Weights of a small transformer language model.
Size: 12 layers, 45.8M parameters.
Training: a variant of Muon for these matrices, 276M tokens.
MLP neurons of a small language model. Each row is named by its layer, matrix (down: output weights) and neuron, and shows model dimensions 240-367. Each number is 500 + 25 x the weight over its row's rms, rounded and kept within 0 to 999. Numbers have three digits each.
After each neuron's rows, "fires before" lists the tokens most often just after its 100 highest values on Wikipedia text that the model never trained on. A number after a token or word is its count.

L7.down1263:481525496503488519505477511511506475512512445441456520466490472461496542488482482531490515514492473497461509518490512551508486481480499519527495520482461521481521524498472494474548481540518517528472504506414483506496516477501515510542445464476517516461486521493541467512492490504505504523461522533528499504519455488509499503552508513516503456524529508502496528493491476480463502474504
fires before: " |" 39, " round" 8, " USA" 5

L2.down898:532468513464489464492510520435456501467485533514573498521472475476497522506470487507460496531504516486465495505508475569539516488467514510491469508473527500499496509480504495499495465507515475489487517518471453496492466513485552495491502526548462477500503490509477488543491531523515532487521505508478491515512493555538530492552515532569476496532562495536482550492496523507497531454458
fires before: "\n" 27, " " 24, " Incumbent" 5

L9.down777:494498509467483492436501507541511496503491460500511528481481481479504507487511439473477520514506514489495505526491441479507509481499464523501466490509456473482503487479476511540494490543509497539483487478497521517523494497501536537459483550493501540455481479427509486494480486492465518500511546468439526518492545543498503518470520514486535469503471500538485491500522505444487493474493
fires before: " York" 36, " Guinea" 6, " Orleans" 5, " |" 4, "kka" 4

L5.down1183:507496534516529520495459468529516463528478495531499519499508497461525506494493438511526485467457523477504504467468488446506498519520509506492494480491470566476494491563495490492520511532509499505479485503501500543488507535484483473461512482475468522495487533443523483514506496516524520510490494465533528552513515485516491472481454511492484520486489449508457543478447455490468529530509
fires before: " |" 43, " of" 9

L5.down1074:511492512458463494513547538475507541509494514480505480495459508486501496513499511523485513505500493490473468496503508491487525479484500478487480481466539424491509472529481524476543457504489465522533499499492513468482473474498518512509526541485478500467506467501428507520436536528497505478457512491506491530488510502535465501513433502528469499460495469526479500504493508469515496519463
fires before: "s" 54

L7.down1041:493518499506542507518518559492527554490492469400485505455530471520500521487501506471471485463518466523491468535482517522500518455468471492480458538479488518486453462538499493520474488466528517475482500454504489504441491490510505546489480491475518507513460520498496454545508509529485550505530523479513485460502512501500503523514505536504483444467510521497494552511488463486495545501484
fires before: " as" 51

L9.down1311:493494487467502464507485481477511512502470510488525519500526497500479525467504506477463521505497453498476507503497478505510511552477497478460535510472473491483541479481501479499484508476526462536498500466498507548508482489480497456467529492494513496549515507453457479474458507457510517547500438512482519480491503499475505541554448492499488482509487431496468499518503487440551496512511
fires before: "s" 44, "es" 6, "ing" 5

L9.down793:507508524508544484473470493478477504463491502518506478538462527547513494523497465529505476506504501551543500485460508486457523489492500474521519521497482482519476487491469475524507457513555496490526484544547513501511500525471486535432501478529515542535502544548506510507507518523490497528472508535503492535504485474510488474518504517520483494533531535547454500485507480495456500503492
fires before: "." 65

L9.down439:502489520506483486552508478526478530487500495543534472541452453473484497503522493464514524505468478508500539437531497516539523472469510474515505473495498533501550486505462510500540506445453520517501513519489454543524481510487518517467500473516483528501513537483516422498510548457479506551483480507522488519502501504542500495486521545465516490506519457494507552502521526554504493490496
fires before: "s" 43, "t" 8, "re" 5, " |" 4

L7.down515:533502496479510485524499507507497490512507519504505478494507532512470475529518484458526530515490478470511473501512490455484487509520517501515524525499481464494475504494477481513499510476527495526548493480446505500505478494481519517503573449488534500531480505514525513517498490493503477524535506507504521502486538500493482457477470492482464521471491468525485499454572512490467454515545
fires before: " the" 38, " least" 13

L2.down485:454545513514534470454489496478455515456510490488520536525513494480534510504492531505507504497494510489484504498465504506523509477488523522489482489493516477505501504529542498486444501510518534458465468486542510524538509507457477457487525494496513490510514502491515495480510509497491486524531519484565502455520534505482515461443472444515543529520512509495478506496517474495491457518490
fires before: " the" 36, " →" 11, " a" 5

L9.down1080:508503501523508504493474506456502511493488524469516499488475501443474512473507479523532478534486516505498511492511517500490501488485447487454520532518556517524500534510499507499510444498492481477527477489501484494542502469484511491499531495486500501465501472478530433506521528498457504484492515523498451528450489509502516512454516489516492522554463461505497482508491557476501505514479
fires before: "," 26, ":" 15, "5:00" 6, " in" 6

L7.down343:526508533505503464489507511499496480524466512516491490490477568490484501507495464537515506506475465466465508534515504501461512419523479489470471509488514576444473490484501460477516471515508477469448540486542480495486471522476539503526515482477454519517549472508525516450494535522526487505482474512527483532457485503491456500487512496520489526546524481523520515491492495525508529454483
fires before: " 2" 14, " 4" 12, " 3" 12, " 5" 11, " 6" 4, " 7" 4

L9.down891:509498470534534467487481521527534490506489483455457474497452582483525493486512483461485525466459453483485488477483507502494506494465504496506502510479460521522501472502496511499489462502500523490482492510493507491530489510520485516481498461493507512522518551474478517518490490441456516507514492486505484529494527513521482518491511516472473514483482548503480540533487496462452468540489
fires before: " as" 21, " that" 19, " 1" 8, " Pld" 5, " the" 5

L9.down747:493468517472544476508484516497459482483514499496489511496477510509528464476490536511498456480480489496495460478476490539535487478509474473475501516495544478508488475500502528506497509512566474520478492486521539484496504494480497496506508495499468491483503474464521535526483500523447512531482484540463535493509491469523550552504475494523460431533488510471481503527556527513557503479497
fires before: "\n" 46, " The" 12, " It" 5

L5.down735:522493513483472458506474517475464511534531486474510469516516539432518518492462511489513502520500508510503539502505453535528493447528494514529501477486476471495490456530519463478506469528527500527532489467513469483503472505495490512504497494494478535521514486467498516484522531520504520470471459460488524519526552471493522449442469502528464454507518546504490520515504476485517511488534
fires before: "\n" 35, " the" 26

L5.down961:515494518459482522479462497461504469496541501453528513477484544497499492470510516494514504495519529457502469490496493461480518520496460499539499499540478529494452514529503532490461481495519467509471510519500514489483516501547468513515483496474507508499482481531496499504486505492496527512491494501497521485489509459491452505510482534509472510516432518484558533485513508543540539523491
fires before: " the" 38, " these" 5, " which" 4, " their" 4, " them" 4

L9.down44:495497479507488503519527528520502486513528484502515446517534534497520474526528498493484527508525482483511525478493514515524481460479538514521498465493524467516523517496535475531452514554500502511529494525513507509476464534533431483498488428466518492526514509499518422507487484513519488497469497501506504499489554497487483483513525467504468497432493509538519517538489505522505463492502
fires before: "ed" 44, "ing" 5, "d" 5, " Result" 4

L7.down774:519485452466504495472501497503492463506471488487505509522495501494499531494484490491505466497501510508465537495518465504498509504514461480472445527486472482546478463510482508499447506539465517466486536489470523499512523485459508528546495508505527517508432476529495464518493488507479484500520505539496478535472497491463487493524522480525456524476534549508543527518507515538529498466469
fires before: "i" 31, "j" 10, "ova" 6, " " 5, " CCP" 4

L2.down419:527503500494512471497466489522480526454486508492477507489512504516500468511548475435545480501473482433500497495517479475471465521524478501496504488507507530453501488502477485467504506523519470493495477549512502485474503506520486509460512466526485479518515523502517488485503535496481523482525527505518525506550561548516503542505508480498518538499536491465538503458481490499495474468521
fires before: "|" 50

L7.down1332:545530500501508503507501494516475480506473473474478463489497541460502536486477489497504480515574509488521503481513466495486545526487511493513443500492513509525482510507497531480503508500505468474569492478488508546485521516481482539503498488480482522521478544515511472468531472471484524504494441511478511529509488538463471523505518485506520471552487515544483511518495519537496528491503
fires before: " I" 31, "I" 8, " II" 7, " i" 5, " 2:0" 5, " 2" 5

L9.down553:488502529535488519507505511487514523510461479508501465505488489516492511495483491490526526505530471499509523463474551518535515438551529470488519504502493545549478510466476482524519498529483528485502484472507486514481522507450462525480497541497472467435510515502514571481483516514502511492526503523533533467459500556515457519509493527520531543485446496523534495461512479482491511478490
fires before: " 5" 22, " 4" 19, " 3" 9, " 2" 5, " 7" 4, " 6" 4

L9.down155:505501498482516530489498518502496485509478493466470486491498496476509553477514489513550489489459497465453517483507494498488523540556512467473502488504509512455527538481466493499525469494456464521523471490502482531484526539521521499510496503554502471493492444510502479519470505522483522461512471490458458501488473512521484521506524543470472566505510502534512495479516522515508495545526
fires before: " |" 69

L7.down224:536494478506522522456465496501504498472519495497546464505485468480466544504536466501510483454520531557528535452481498484449524481473503498481469519461492511494539528496523505506471483512496512522522513509482526483494486493507492515500546450482507537530519515481495448488507478496505494521519499578429497511549510521487484512479509518477513474513459534535489462556505538499527491498500
fires before: "s" 39, "S" 28, " United" 8, "an" 6, "st" 6, "stra" 6

L9.down431:523520481527490508475502488493488489486496525499520483516476513496533520542504503497473507481471499526549466485512506541493506499462481546558499487539434505514540511512516512496540491514515519524510557517478509474495522468532532496487497496546510473467489493515503483505493474512499523482502546555549499523468475475461498522510530493518483483510460513495459514486492527463571518509517
fires before: " 0" 34, " 1" 27, " " 12

L5.down1461:477488522484458532527495506540512450489474484475500509533506499488499461460540494555509510512474519538488484492477477480515468549473471533546495497506508517543509468521528463502499464500547450473492549489546523472458507502503513506458500468529486512488470525487503479466520503486479479498525548478470498471479475486550511536460450512521483537478475479525470498529494520515520548473448
fires before: " of" 51, " the" 11

L7.down727:519514481522549514476473537504492504528477477470503502465490517532514487490523514478536521480510511471506488493523486507476465484487470479534496487527508529487507503542534490461469493495506462523501545511533491533521473503493469489479476527510526503496510503516506440507503533514525497467479481599501503482468501507551495507545496496534527521495527480485459503485463537474534474523525
fires before: "s" 75, " as" 17

L2.down798:500494488508489496460447485550484520500532550503534527492492487476432488521490476472502482520499509512528476481489557495476472470473504506459437462507523526545494517517503477513502527509522492470496500485500461490516503489470454499476449498562484517523478509518485496499477502453552513471459487493494513502499484443493522521519496463502452512499532491489513514503508486501467491502496
fires before: "," 49, "." 6, " Pole" 5, " and" 4

L7.down1030:486514486493513495492548508470479484500478492483481481514474487531534526462452474480522547484466518494503472532519512596482510456488478475505505508516456518497518485518535495519467478506535494474473519480503493484468437509499528523519523491523508479502506492512489472495512488509480500515495490492462490492507472495490506501517477533548491548516507495457530517499464487513478466508513
fires before: "s" 91, "t" 5

L7.down1261:524488495499501479493500515449503486461495437498507496550525505531518517509500540503536489493479518502484480486468514518510510488514512498498532474510524482548502481454499506476515501499481472508500543529504508516508524505539539481510525519530546472500496496476530546511518475524483522519497522515494458481502506536522479529443527470525488500500523481511510434451474480537512486478527
fires before: "\n" 86

L5.down771:508508512490506528490491488469515442525553495517489520499489476494525470556493477496535531488521479490482457511468463501470525518501498475498522521508507521508489506479501506551472543503503537505509491502460452523461513503537496463502499512476486504545506505510510489464476523489444495491501527511532493546498477498518546481472504474513465513490485496512467476465486520476496488501482
fires before: " |" 52

L7.down802:562515478483541458478512499452498467527488472553523479512521492527531483465502510477520497544515503514499492457483484513523501483516483543531502520524504488467493519463506475506497508481517462517484529520517530528501492477514496458495511461438506527504493515523508464471476473488499522473489513518474517497490508505522503511529480499510502461498476492510477521517529514487487524484561
fires before: " to" 50

L9.down175:492490479506508479548504469534531543542456531489548490485519508503484494472516528521533448486486498491531489525510481517506525518539540480478509469525495496497521504558512486497538474536518515468499485517511499494495491505498482511482516477481479486481517484523516516470488532524543512486533518478520507514523501544505505493484465482562522474510529504467508520527498459531539530514519
fires before: "," 58, " the" 9, " and" 4

L2.down1152:512502516450526461513498546455514480469507509494487535485467550519566497520491469502545548557508508523474560520522479509490514535505508464484523485517513484502499503533491502487488517477495502537467471511492494461503507537506470488546532492489490531497484510484484505494508484505498524478510518481497444518503518483488546475463512565536494569510538448514524463528469483473523482519492
fires before: "\n" 40, " " 31, "-" 7, "[" 5

L7.down527:443489500470511478484446468484474493510513529514484511457492471519486514484492453542456499541485491524495529536541511494515518511515514501532519502498469477568501550490493464500497476451497454477483512505478517506514509484484482485454473481492468508497485467539480505528483489542528524536506456529500484484492504517494426509496521490499515487506477521514498483512441504526478465463510
fires before: ":" 67, " of" 4

L9.down1478:490496464508475540508466498437508478527455491498492458484480491504500498486519527464496518521434512508514469495514494505503558574547502475492531497454506518500457557520524491502524501518518492512527503480513507470519453519503519512459486494511539504512475492501483497438520500506444450453488554504506494497500522522490506497502509463520493509454526484568511518493534528510465509480498
fires before: " (" 88

L2.down165:506551494546537503529527473546551515507478487522485475514474496480493537495481483537524486459537504514512486486466482511512487526496526515532498519491530500519519492472477527489433513449517497499517519513503514511508507459529513515469479470453505470493518497482505505497516477521508511481491469504486456505445528507456474517515521480480491488476512498517512490511486490476489525515477
fires before: " as" 50, " of" 9

L5.down709:509524529484529484445516478464516502518492517447510504490522517494522485487499530520465472522508509514483478475532504445495518503506503516531481562465530520521496528507494481519498506499492489485507505531515520520452531530470558515512513521493507502493538471517492541504515489489540516479476491495518524508514479545485491453518508512511501525515503526481495534500482490505479489509513
fires before: " in" 20, " at" 9, " Votes" 8, " for" 8, " with" 5, " as" 5

L5.down88:460558483459513504481494497489489466495519524468489504526505528514526495527531532524519510514538492477559479486516523481483490543472532483539506506495477503482536448525506477498550478497489499500497518467514496457518508503484562476511477503490524489500555495473512470502548482493525525446513488498489500509529491449497491492494499497477453465531505485480499522519514490486468488512508
fires before: " |" 40, " sq" 6, " to" 5

L9.down228:458501514466490510457466457497514507473509490494517500501536445508518502510503495528508505481535459507477511514496515535501498524476490497466518448496525525450501525439477512513545511547476504528476481544467509451486569516502512534476481502524502491522460498522434468496517500527545499492476476570493490517491511493468509481503483489471462503484494477504494527520527516524524478486504
fires before: "," 41, "\n" 28, " |" 9

L7.down1096:524490497517502510510488466535483493480500507482536519535493510509498549451487488510519467496504483507533494449503516482457523513524478515518499510501488494519539505525536524513488481500476456524505503473481504465519481514524476516525535460501547495529506476529480470452494519517471523483492478509476508510543488525477536504463507476451477487535451513508475490532491576532504487491470
fires before: "S" 41, " August" 13, "s" 7, "us" 4

L9.down1039:486515549490496559519495503496468521484484461531498476479518483524480532533488503495530513445456498470473528490496493459512535477464491507514475490540482472481528471488514516519434552502545470506501523504538515435519462497509505476479492483506507474485515539502485520495506521543444489493473479500502498488474519528503542466458525473508491471521493462441530500517480468505491482532506
fires before: "." 44, " \"" 6, "t" 5

L9.down262:485582513480496465495532497509484480514518504479473493478478480476476521489516517549495508505473511532510537502495542502511506507508494522518529531528512523463517506526484493548530481558516484499469488452493467539481520509518532477528444536499483500497520483510491452536506522493558514534511501463537497486523499468512469517532473469487505469535546479523449479480511503490556514509454
fires before: "s" 76

L9.down600:510498527551481532497481498487483468507489515516502507504507437511476514526526555528494495494495460530523506500526480443493497481510509486487501529524497494519470489474532475524576445484455466451513473484493496522461538473441500507528528445513507491518524486483538461449527493489527530492520480505561510516500494504494490495506476476505506471507474485511509543510478532536491530465504
fires before: " 4" 25, " 2" 20, " 3" 17, " 3," 5

L9.down1102:476464486521502515472455526499475499531482473469506527501484485508495511486505472522486502510492474507498467499528496497484483511500558481470517561471501485527487525498527551506496487466530474493497493482496496546490476501531452491513487510473498488480481499487522460490500510516485521538481482508520457495509509520490490536504492486503513449420502481516510483514486530485520494512500
fires before: ":" 94

L9.down243:488528465507487493495496504526499500492503469494503503467492493447485512538539541489513527533504468486497531536513518556539441461487512471533531476485539514458517492504496465501506514442448470470497505472503511513507497490526482498480529470498544513486516512491511461485514518515493519474496496498502524532509544497479542466583486525538494458495538486462474516511512511470516519481462
fires before: "s" 61, " a" 4

L5.down667:550473515478483529497458501490512500484488510489517496525467531482504525504523543524518542474446493488507478497474572512515480481501506515533505488493508526489494493499521516497496494494518515503478523541528528503483497520534497483491498505538493546490489523532459475487493452520482495495508492555494528472526507531526515538478491480488493498516497513531521521510542463459508494482450
fires before: " " 56, ":" 12, " DF" 6

L5.down1489:473506496504494482509469505521485530490516457470513495493513497536528507493440477525510531514511473504491485504553506482471512483488454465523514522531469483527474506520534497521469496517520472482439503482471473512531476492511525505488470489523522496521496525526517493491483508494564474517478495510475476539496491463502505475542507493532486521559538512460537515513505485487472542544522
fires before: "\n" 33, " Length" 7, " Ref" 4, " Peak" 4, " Album" 4

L7.down585:501514511529499474500513449478517443519496466538493542520488542512490498487519479473514477511497514504480512532481503474482482488488491485508540498484547516516518498457526492547463479509455470488539519493502461493494517493473451503499489493465492513490518458481482471511523535494491493522526511490459517497494500475489486503525481509524512497520545508474509532563478495488474497478467
fires before: " \"" 39, "98)" 9, " 16" 4

L9.down47:509546550479491514524543502538489475462512476479516495528476492487503481520520483526502469488463512500553501510486537492514447483496522524543473500556507488493496487567509547446515501521524530463492489503477515494504465515511482503486499545519532495487507554492526549515498525491487510469498504478517463499476474492495511479540527501482491477503482503480488505491494476530484525541498
fires before: "," 21, "." 13, " and" 8, " to" 5, "ly" 4, " with" 4

L5.down246:494549515464496511459555520493520443506499490520502521533502463530484500514542483467490500517526499469485514507523480475501509459486461470480477529491506530534547490507520491500514536518543504507480519507512513493463496502539448497501502527507515477511497507423519491468484492476499496533499523537525484502470452456513457471479481513480537540508453498500526449520553520494557516465480
fires before: "|" 22, "s" 18, " (0)" 7, "ing" 4, " |" 4

L9.down1048:519499463535534493449498494551501445515489495445474527463506491539508484496541501510496523500523516493521496493445497514472499504489499507536503522516492496476488517510540503487504477465509472438479455483523519481487489493521494463513493506473469530538482541489509485492503528530513490538517517499473480492458517527521524488462533527549495484492492501509483462527488535470499529527489
fires before: " of" 41, " States" 13, "30" 6

L9.down172:463507527492463520467479501442512478486568510527495494447501495483517538513488526481525520502483535529488484531460457523569467503511532451509512525512504527481496497515499489470532521560494475513478430527479501548501540516491533494477493528512497530514495518510453501513458498505497543479496494545478460548471469512516443520497526500462500483476501457521535493481530532526489540531506
fires before: " |" 27, " –" 16, " 0" 8, " —" 6

L2.down949:478497507470537490479479510469489487506499480502457504523497520517450503486496510504470467485469530453496478474510522488472499487511516516513504498483507501447450493548538456471502461544493513442508471513526507473501549513458512502470465494537496489528454522533489523440504500544501484542497518507467440480508514451494500472527469463534515486541538519475528468487492522480492482485474
fires before: " of" 52, "," 6, "." 4

L2.down1010:500510466493496494446514498471495526481484494521445535505490478451540487484457503455496446467474504480525483472512486528503491490505529506497514486488475487491499527520503498487505476505475539467500455480502493479540485486499461502518516520506528475475516520449462467518503504539486500461484465497458479485455498517513515480521421483507502528565528459483537443498489508493452475529480
fires before: " the" 48, " a" 6

L5.down1044:524486481535543499475525487473532513474513529483517523502519544502513492488513476531447535458473519536515481482453513483494498497518488477499489478519532491523545523510529521490504500475452487492485497516462444476507517506510484518510510458489496510518501472531506472518490518520470479544491475502466504491478506461465450523521508507504478464500538489496524533484443483496500543496504
fires before: "\n" 70

L9.down924:461463496529520465501514483466512493539492486460492500489532535450486529537499500507487542446446489503459500527508513500523479534495455485486484456460469473531486479483538490496534494456476478454489510542497477481506505515495495542513482514502494492483517469479500534465457476539491517491493520474485486495546502478467509491472460469514500539529504512502478518509485524514530530492460
fires before: "\n" 36, " He" 11, " The" 6, " She" 5

L9.down469:477500480478511497475470511460486508510478476505453463540498505492515537485463508503487499488458534516478484520484517501516500551543543509522501509511517512490537510518492483495516502495506505486462518500474534492486477492495504513521489518528453512487486529485507568497495467473465530456536477464556490507505521518483504487463507480567510494489481564490502507490510500510498522504532
fires before: " |" 32, ":" 16, " medal" 4

L5.down1120:505539512430452533470533533499512480529484506508508496498516521503471509490537525529510461521478525484497488527501522545504459461506481524552469505535524481511547476519496473494488490521483431540523508484512518513508553492511479512503497526487546504521516496492520452467520431526486508501524493531483492516514535461500484515490460478504511497515475522485505502490538512520508493491519
fires before: " |" 40, "N" 7, " be" 5, " the" 4

L5.down148:494509448530489486504520497510493474513502471458510487552503482465457491507523520485537501513539470524457502518479472507511485493471491531520465514517523479482508512501546481476487489530475524479545470502488456509498503506455486515482434528458423505503485497529537484505505524516531469455468493467476472474431509485504487523492461501479497483518520440480551440531516523492468529510494
fires before: " to" 23, " and" 13, " II" 11, "." 5, " I" 4, " in" 4

L7.down512:566479501476537473468506512486504480483509511515487500517473508500464498480500522523486458446491526491515497495529483486462490473487455473514474541523495503542464557549448507542539506492449503485461511482500487482507510456531524468492477465478522497486486559503525480515553518470514442507491511512543513506509526517532488493467509513548458505547487528487510505479500523510476518543505
fires before: "." 18, " of" 12, "," 11, " as" 10, " in" 8, " to" 8

L2.down237:535480498523482521503478527511492489523511510441501509527460529474478497478500550540479474456475507507494484482497502509495485455486478496487484486498485537542525505512463448503527479527473497447505535490501516524424514467524524546520508488511490561516503512530488524504504494511499505494496482448554496505475501521505480480484485505454454474491522480521491525556513513516517507527500
fires before: "\n" 50, " |" 6, ":" 4, " Barcelona" 4

L7.down787:493501503487491517489509500479480479516497489480520514482478517509503495497491517517497510505478505510535570502513536497471505488496499480454489499511510527473518507483532494535529496487497452489467511510522504469491539526524493512477541484475487494524466496511503394492533511469500497537535520534505460536538508469456501478499512500527457451507473494472493527496472523476521481484486
fires before: "i" 24, "j" 20, "m" 9, "n" 5

L7.down1155:505493511526517522478520509503490498497501457527483444534520506490474513488440490477441531502497495499520550499482530478509526541542523512484485524483481528488463443504560482462505503517497506517483469523483495500492512510495501507494489520511511471469455500494517523422547498493493511477515500490483468542474509510496502512506533502504519555527459482504475548500484461497510512476482
fires before: "'" 62

L2.down894:459522499539465463486512474503510501489569477464464502485542496459523464506511470497496490478461492483483538505507504521506540491467444534500494526507492511470500535475502537497526477493521465512497498518485539515560509501494543481504496524508466481507482493511493455487496461513504503529489502529514517545480460477501506507504502497527497482482547496528504555500521529504469500506490
fires before: " York" 38, " |" 10, " Zealand" 7, " Guinea" 6, " Orleans" 5

L7.down1259:495522529536504512510506514484515495474508515470521472524486473507502489504432488523500512466501481502514509522476526486494489497505490485511465490578504508498504533486487514501522500558561516468456520478446485488518508487506531466484526524543544466518525488559537450507515497466491451528496528487511468486510503576519488503495490475521503543542519480478508455520456511520462517551531
fires before: " of" 32, " in" 15, "." 5, " to" 5, " and" 4, " been" 4

L2.down1049:472509522470467497503472481496483494478541468455517453517513577504483460512518466517487521543518500518494501508496516526533488492505468516507446473516532510467470482494479498497503532481479505516503431484498520476477468520525505493492495528496483514530523490514507507504443487537521508546493471485473476491502513524531448501528486454528528502534569498528535502496480463480500479489535
fires before: " 0" 20, " 2" 14, " 1" 13, " 3" 9, "\n" 5

L5.down503:517488491521486468468508516510492462477482523495498487457494493475461527504531479497512474494501497519463491455534517477488526494507480459508508501476515522495494514488485475493492496497470509543496528515522542503543496520443525517524508487443476505488522480498481505539466507520495533507509496505490510498507466486511484509509452524536488467528524520505489481530487516486505508513483
fires before: " War" 22, "s" 21, " Cup" 4, " century" 4, "S" 4